config = dict(
    norm='layernorm',
    parallel_block=True,
    optimizer='adamw',
    schedule='wsd',
)
MLP neurons of a small language model. Each row is named by its layer, matrix (down: output weights) and neuron, and shows model dimensions 0-127. Each number is 128 + 24 x the weight over its row's rms, rounded and kept within 0 to 255.
After each neuron's rows is what it responds to, as a language model described it from the Wikipedia text at the highest values.

L12.down761 [113 157  96 109 141 143 146 162 135 161 128 148 130 135 135 116 155 133 119 111 131 172 162 122 150 137 110 137 186 144  92  77 126  88 101 136 138 171 129 155  81 152 118 119 150  94 113 115 107 128 146  94 171 134 101 104 146 177 104 128 108 137 116 136 165 112 120 156 112 118 105 125  79 119 103 147 151 104 134 119 147 162 168 123 129 158  87 103 161 132 106 106 114 101 115 134 106 141 112 122 115 133 139 141 150 116  88 133  96 127 142 122  91 112 134 134 106 102 148 135 150 111 181 139  94 123  98 120]
Word-completing subword pieces

L12.down294 [142 110 139 126 116 107 141 142  93 161 141 127 110 129 164 142  94 145 162 125 171 124 130 110 121 143  91 139 102 139 159 123 115 121 113 127 117 141 147 111 138 152 190  88 130  98 101 143 162 114 102 146 135 146 120 111 119 117  69 133  96 156 186  88 156 159  86 140 137 125 139 165 119 145 109 121 118 116 122 150 147 116 140  97 133 141 135 164 154 176 174 105 124 123  95 123 142 123 113 118 122 157  85 142 108 123 102 102 123 133 102 129 123 125 161 140 121 127 138 121 166 114 130 166 139 156 116 176]
Line-end markup and word-pieces

L9.down1049 [118 126 156 116 120 133 131 119 130 116 104 126 125 134 138 131 132 132 147 133 159 154 148 145 134 117 118 134 101 131 127 130 115 120 115 184  88  96 166  86 122 149 136 150 140 132 139 134 101 131 102 125 127 111 136 119 179 122 153 199 186 130 118  93 113 149 118  72 142 109 156 102 158 144 133 125 159  95 147 127 156 122 119 112 167 144 128 144 165 125 136 145 149  91 123 174 120 138  91 137 125 131 155 129 101 115 105  90 104 158 121  73 111 175 107 102 126 146 146 177 115 108  94 170 163 116 105 165]
Subject head before verb

L10.down917 [ 87 138 154 146  98 151 133 137 127 175 147 167 102 114 145 126 112 116 120 119 130 117  89 147 149 138 150 116 169 141 127 138 134 152 125 138 116 109 147 110 128 140 120  95 145  90 171 113  93  98 128 108 132 133 141 100 131 113 127  87 134 100 113 163 125 102  97 149 136 119 116 171 137 109 155 122 137 127 110 132 124 119 133 138 167 122  81 102 160 156 144 153 155 132  93  99 127 124 140 115  78 148 132 120 126 107 106 121 152 100 174 159 110 126 142  95 114  87 127 138 132 146 122 136 125 131 176 158]
Digits in tables and statistics

L10.down889 [ 94 154 138 127  89 117 164 114 124 123 150 131 140 142 129 106 136 141 138 156 146 100  94 135 129 125 102 155  87 109 113 150 121 150 154 150 114 138  99 143 159 127 136 143 107  91  84 143 150 112 136 118 146 118 133 153 116 148 113 120 144 134 127 143 105 132 124 130 126 107 129  99 141  96  44 146 161 115 180 122 104  84 158 146 157  33 116 146 136 150 155 118 169 152  93 148 172  92 102 137 132 148 118  84 123 137 111 124 138 115 122 133 155 130 135 145 136 140  89 160 113 154 121 124 102  96 149 153]
Verb-ending completions

L12.down880 [103 117 134  89 130 156 110 131 180 123 117 157 161 161 152 182 165 160 144 103 139 127 124 113 141  91  90  98 145 114 149 132 149 124 123 139 109 125 149 131 131 113 165 143 132 143  94 159 148 120 130 135 114 183 134 130 110 117 141 149 130  77 124 128 130  86 115 127 111 130 106  78 144 163 142  85 169  76 134 150 152 103 107 118 103  94 145 141  92 103 126 112 132 166 101 144  96 120 112 123 107 147 143 143 129 135 132 124 141 128 101 135 111  99 126 123 118 131 140  94 113 143 138 141 102 100 145  96]
Word fragments, table digits

L9.down1723 [100 132 119 134 121 128 111 135 115 142  78 107 128 106 124 120 107 117 141 107 175  56 145 154 119 117 155 133 113 160 129 137 168 131 110 160 155 133 104 113 170  76 119 120 153 116 103 167 120 124 154 126 149 135 117  76  92 175  97 128 135 138 134 133 113  91 100 129  94 131 137 131 172 158 106 132 155 216 127 119  97 148 134 144  98 114 149 125 107 141 151 129 152 143 106 150 165 102 133 109 103 132 159 133 154  75 161 132  97 108 132 175 147 143 113 146 147 114 123 121 101  95 121 148 164 164 129  80]
Early fragments of names

L10.down921 [122 149 148  97  87 108 101 149 151 125 164 112 146 123  81 197 166 167 149 148 101  99  88 151 143 117 144 118 175  82 148 141 114 128  94 156 134 115  86 116 127 121  89 123 144 135 126 108  94 127 164 112  77 116 129 102 162 100 107 108 115  89 148 128 119 129  95  81 107 106 135 156 120 113 125 147 112 137 131 155 165 140 122 109 122 130  94 116 106 100 116  48 141 167 107 114 112 117 142 153 141  97 124 146 107 106 113 125  92 135 152 103 123  80  99 144 118  76 114 133 150 194 106 114 152 125 127 122]
Possessive apostrophe marks

L10.down1172 [176 180 108 101  99 128 129  91 140 123  91 130 146 102 110 131 158 106  94 157 138 122 126 118 130 160 125 116 160 117 101 150 138 121 155 192 154  84  97  94  94 135 158 111 104 114 115 139 151 127  88  61 121 123  96 130 136 145 112 118 120  87 123 112 126  88 143  98 113 152 138 131 120 157 131 174 154 112 159  62 111 135 120 110 178 113 109 176  86 139 101 132 120 105 110  97 102 132 131 173 101 138 139 135 133 177 124 123 108 120 123 104 116 111 114 137 142  89  71 114 137 145 113 133 119  96 125 107]
Incomplete-phrase continuation points

L10.down897 [126 140 151 133 112 104 135 123 145  90 104 131 171 132 150  95 105 176 106  81 107  69 120 121 149 106 127  75 185 118 112 138 151 127 124 167 129  94 113 171 101 105 140 147 120 136 145 140 125 117 151  70 144  96 149 120  91 121 109 155 120 160 133 143  99 126 155 164 126 105 139 101 143 151 122 173 129 117 118 141 133 136 118 117 150 167 151 146  58 125 103  90  90 130 146  92  99 137 116 186 136 116 127 142 111 133 100 113  83 115 154  93 106 122 108  83 141 154  99 107 118 118 122 169 147 103 169 115]
Romanized Asian name fragments

L10.down1148 [129 130 137 122 142 178 173 154 129 107 139 141 151  80  88  86 109 131 157  90 105 141 122  72  94 136 123  93 146 117 168 119 116 157  78 136 112 127 109 158 172  97 115 173  92 117 156  99 120 100 116 109 157  73 162 128 134 111 121 157 147 159 117  94 122 113  91 141 134 115 109 136 127 125 119 119 123  85 164 147 127 100 101 156 101 162 156  70 118 115 124 131 145 128 121 153  98 182  92 131 130 139 112 101 128 165 126 128  64  94 102 144 164 151 114 111  84 123 117 152 142 140 135 153 136 104 134 133]
Mid-name continuation pieces

L9.down1175 [124 145 161 125 157 142 117 120 129 125 115 153 160 133  99 150  68  93 124 150 116 142 115 145 118 160 128 119 144 104 128 104 123 135 148 117 122 100 163 154 104 153  85 122 152 160 144 113 157 126 109 123 149 142 145 156 106 138 127 125 107 103 102 109 109 115 150 135 110 108 163 129 143 139 145  87 143 108 119 169 125 141 123 122 118 247 158  97 136 148 150 145 125  99 144 130 115 117 135 100 153  99 136  85 170 160 133 135  84 125 130 153 123 152 119 115 133  98 143 129 161 129 113 138 100 122 116 114]
Non-ASCII byte fragments

L10.down1705 [160 124 100 152 140 145 124 141  90 148 136  99 162 110 119 138 119  85 106 135 138 130  64 121 105 113 119 155 110 155 106 112 113 127 135 150 127 142 135 111  98  95 118 143 122 157 142 137 126 157 144 123 163 159 106 118 106 131  93 101 125 162 142 109 135 144  98 121  33 131 164 173 158 139 113 108 147 217 133  76 136 130 127  95 150 124 122 132 128  91 152 118 128 115 123 124 165  99 159 142 125 149 148 137 124 132 160  82  81 126 178 111  94 120  97 132 139 115 128 149 120 123 132 120 116 151  89 141]
Mid-word name fragments

L10.down556 [114 175 114 138  85 137 162 115  99 164 133  97 159 125 118  99 132 147 157  93 121 125 139 131 147 157 118 143 132 122 138 151  69 151 102 164 109 137 133 136 159 103 153 123 104  96 139 119 130 145 137 125 114 119 102  85 127 151  76 122 143  98  98 167 153 115 126 159 119 125 123 157 120 130 111 134 149 150 122 133 117 131  92 147 190 106 125 173 134  96 161 120 104 106  86  97 116 147 110 140 174 121 121 154 128  91 158 137 101 120 165 138  96 122  95 149 140 161  93 170 105 138 132 165 140 105 102 139]
Mid-word fragments, directions

L12.down468 [ 73 134 155 153  87 108  78 105 130  99 120 177 128 127 127 137 131 111 176 116 122 123 136 106 156 150 142 132 146 130 160 122 122 158 111 144 127 128 119 138  93 119  97 110 176 133  66 139 133 132 141 148 105 110 126 117 136 124 120 152 205 164 140 157  93 123 136 129 114 129 154 110 140 115 138 117 185  90 181 132 123 161  79 114 138 146 141 103 141  97 101 174 159 125 103 144 104 150 149 105 105 123 148 127 145 104 162 126  93 114  69 134  99 168 109 153 147 138 101 107 159 112 146 149 164 152  92 123]
Empty table cells

L9.down1646 [151 178 134 110 139 120 140 118 129 144 147 117 114 143 129  88 119 158  97 129 127 110  91 103 110 142 136 145 106 139  74 160  86 153 145 141 165 131 110 138 175 105 140 108  96 138 120 130 128 126 119 168 141 139  91 135 108 136 129 108 134  86 164 177 100 172 143 126 149 142 119  90  95 121 134 151 135  83 117 147 128 175 119 100 165 107 129 145  89 148 147 137 164  82 130 121 118  98 132 165 147 112 125 121 147 125 131 136 115 179 150  82 148 127 143 106 142 160 112  69  99 121 153 138 127 136 152 148]
Heading closers and mid-word pieces

L12.down586 [ 96 172 112 132 145 135 131  94 109 127 163 112 127 156  98 104 117 112 132 152 119 135 139 110  98 122 119 168 127 162 152  97 136 151 162 132 168 146 106 118 114  88  90 137 101 108 100 120 128 111  83 107  84 120 130 134 120 148 134  90 122 135 153 143 111 125 129  80 108 106 167 120 190 124 110  83 116 166 155 120 147 149 133 117 118 107 107 163 122 146  78 133 108 119 130 148 160 143 122  95 132 127 144 113 163 121 126 134 169 174 165 110 130 112 121 144 136 119 153 113 115 116 125 136 108 133 147 171]
Mid-word name fragments

L12.down499 [125 146 177  97  89 142 129 122 124 134 136  89 144 123 116 132 139 171 124 109 182 139  89 123 112  93 125  96 117 140 159 145 147 124 135 126 135 156 134 120 166  85 111 149 101 112 114 101 102 135  97 149 145 155  98 155 135 139 173 142 129 131 116 119  99 120 145 161 126 113  83 107 124 148 145 124 115 182 143 111  99 188  89 141 110 120 114 147 144  91 121 157 143 130 115  99 127 102  99 135 153  95 133 136 130 117 161 162 157 100 119 173 126 142  89 125 151 123 174 113 158 117 152 145 151  98 143 139]
Mid-word name fragments

L10.down1239 [142 139 131 141 103 165 112 155  96 148 176 117  93 132 142 134 133 105 146 131 130 127  84 136 134 110 103 132 128 114 151  98 113 133 158 124 121  92 123 167 104 148 112 155 138  87 137 152 107 122  95 149 162 163 106 132 160 119 133 147 107  91 111 158 160 113 122 123 150 152 170  98 130 114 148 124 145 144 183 139 121  89 162  75 174 188 111 120 105 181 127 139 137  96 165 178 142 140 112  57 113 146 149 127 165  96 128 148 133  90 137 164 117 114 144 108 176 100 157 118 135 103 136 156 150 118 165 116]
Word starts and auxiliaries

L12.down883 [ 83 121 106 117  93 127 143 161 165 123 122 138 116 104  99  99 122 123 118 176 136  97 150 136 143 110 122 112 158  85 140 114 122 134 131 139 144 134 117 151 158 152 126 123 108 121 134 144 125 102 122 120 112 150 136 167 147 141 111 145 122 124 169 128 120 126 108 129 124  97 120 137 139 148 141 143 162  99 113  84 167 129 118  89 164 144 158 156 160 137 156 136 143 105 135 140 111 117 117 155 103 130 114 153 122 151 135 119 162 117 130  96 120 103 140 175 114 116 124 140 175 104 144  32 142 179 151 124]
Mid-word continuations, technical prose

L10.down464 [113 162 153 140 137 107 115 162 150 116 141 104 143 134 150 161 151 144 114 130 126  85  95 175 136 141 128 113 154 147 122 136 134 109 153 139 120 111 102 121  95  95 169  83 162 143 114  77 101 151 125  85 109 102 176 110 102 120 120 174 163 129 143 143 113 117  93 100 101  70 149 162 146 127 129 113 136 132 153 133 144 124 118 129 117  95 113 148 145 125 141 120 123 104 151 110 158 104  99 115 151  90 175 116 135 122 158 135  86 145  87 124 132 146 134 166 118 130 122 145 105 110 136 166 152 132 148 140]
Descriptive links, name fragments

L12.down536 [ 85  95 141 168 106 135 143 123 126 169 152 103 124  87 147 131 152 104 145 129 135 135  98 144 107 113 104 134  94 154 109 166  90  94 105 133 153 135 151 128 146 124  82 113 136 102 130 123 107 148  98 141 131 121 105  73 119 130  95  81 144 101 126 144  67 102 128  88 152 144 147 129 132 113 144 123 122 147 115 129  99 108 119 118 111 116 120 132 126 142 177 116 155 117 100 163 178 172 141 131 124 104  78 122 125  64 101 133 123  91 124 160 120 129 107  80 142 157 141 146 113 115 133 118 134 129 157 151]
Digits in table numbers

L9.down430 [133 138 132 148  96 145 101 119 154 138 176 135 118  92 125 140 119 110 141 111 140 168 154 139 152 140  94 129 159 133 147 127 134 132 103 154 175 135 113 142 125 125 107 117 152 134 136 145 126 131 123 127 110  83 142 158 116  76 106 108 163 133 101 198 175 130 115 176 101 174  78 112 140 154 151 168 114 114 105 124 143 129 137 110 139  37 139 141 139 127 117 155 161 179  94 155 105 182  94 116 139  68 111 149 160 144 139 131 115 124 118 148 115 119 106 121 111 169 107 142 129 122 144 154 165 120 129 123]
Noun-ending word pieces

L12.down846 [148 161 154 107 144 145 154 131 133  96 113 102 163 162 175 140 147  98 123 125  94 115  90 121 108  75 128 119 141 119 112 136 176 119 161 110 158 100  94 150  90 118  91 159 123 108 122 142 103 146 171 119 144 131  83  97 121  87 118 141 136 109 164  91 102 154  82  99 125 153 109 135 111 190 135 122 122 129 174 102 124 102 108 147 108 108  80 113 148 137 136 139 128 116 104 122 149 129 122 115 112 116 157 136 120  72 137 122 134 160 153 137 131 101 153 100 142 141 124 145 142 144  83 125 161 158 192 125]
Mid-word continuation fragments

L10.down526 [114 102 141 159 158 127 132 136 104 116 133 128 149 124 129  98 136 144 156 105 165 101 113 148 100 150 113 119 140 110 128 120 139 148 132 172 123 108 112 119 115  89 113 151 117  99 194 106 120 136 176 129 149 123  85 122 111 157  92 122 111 132 136 148 129 106  63 141 118 122 143 179 204 136 115 103 165 112 103 158 141 106 115  83 135 197 155 112 125 115 113 180 129 116 108 148 165 141 136  90 122 131 105 121 134 107 111 114 116 143 124 121 121 153 125 135 116 140 123 163 121 123 106 115 143 117 138  88]
Mid-word syllable fragments

L12.down1445 [126 117 128 118 160 122 150 142 126 106 193 213 108 173 109 146 127  85 126 132 161 171 120 128 109  96 150 139 122 129 164 111  76  94 171 162 102 102 128 102 149 130 148 144 101 123 168 164 152  88 148 106  94 139 136 108  92 125  96 146 159 115  97 127  97 114 104 135 124 137 139 130 120 143 127 121 118  80 145 141 103 116  93  98 117 179 128 125 140 118 138 127 112 142 153 119  82 114 105 117 114 114  94  99 139 179 155 136 162 125 123 122 139 114 131 168 149 127 140 119 148 159 114 154  70 131 134 114]
Verb-object and mid-word pieces

L12.down736 [140 108 106 111 104 101 142 131 111 153 175 161 134 122 157 132 136  98 118 112 156  95 186  96 133 117 104  98 131 116  92 133 137  97 121  81 106 111  92 144 175 152 103 119 104 100 126 122 122 151 114 123 110 142  68  94 105 135  81 141 110 112 113 137 157 120 149 128 113 147 153 133 123 195 118 118 143  77 159 145 158 112 107  52 135 148 104 112 118 175 112 139 122 135 132 139 127 106 124 111 136  95 131 124 144 137 132 150 138 128 141 167 100 129 165 113 119 135  96 137 120 151 112 148  96 139 116 180]
Verb endings before "to"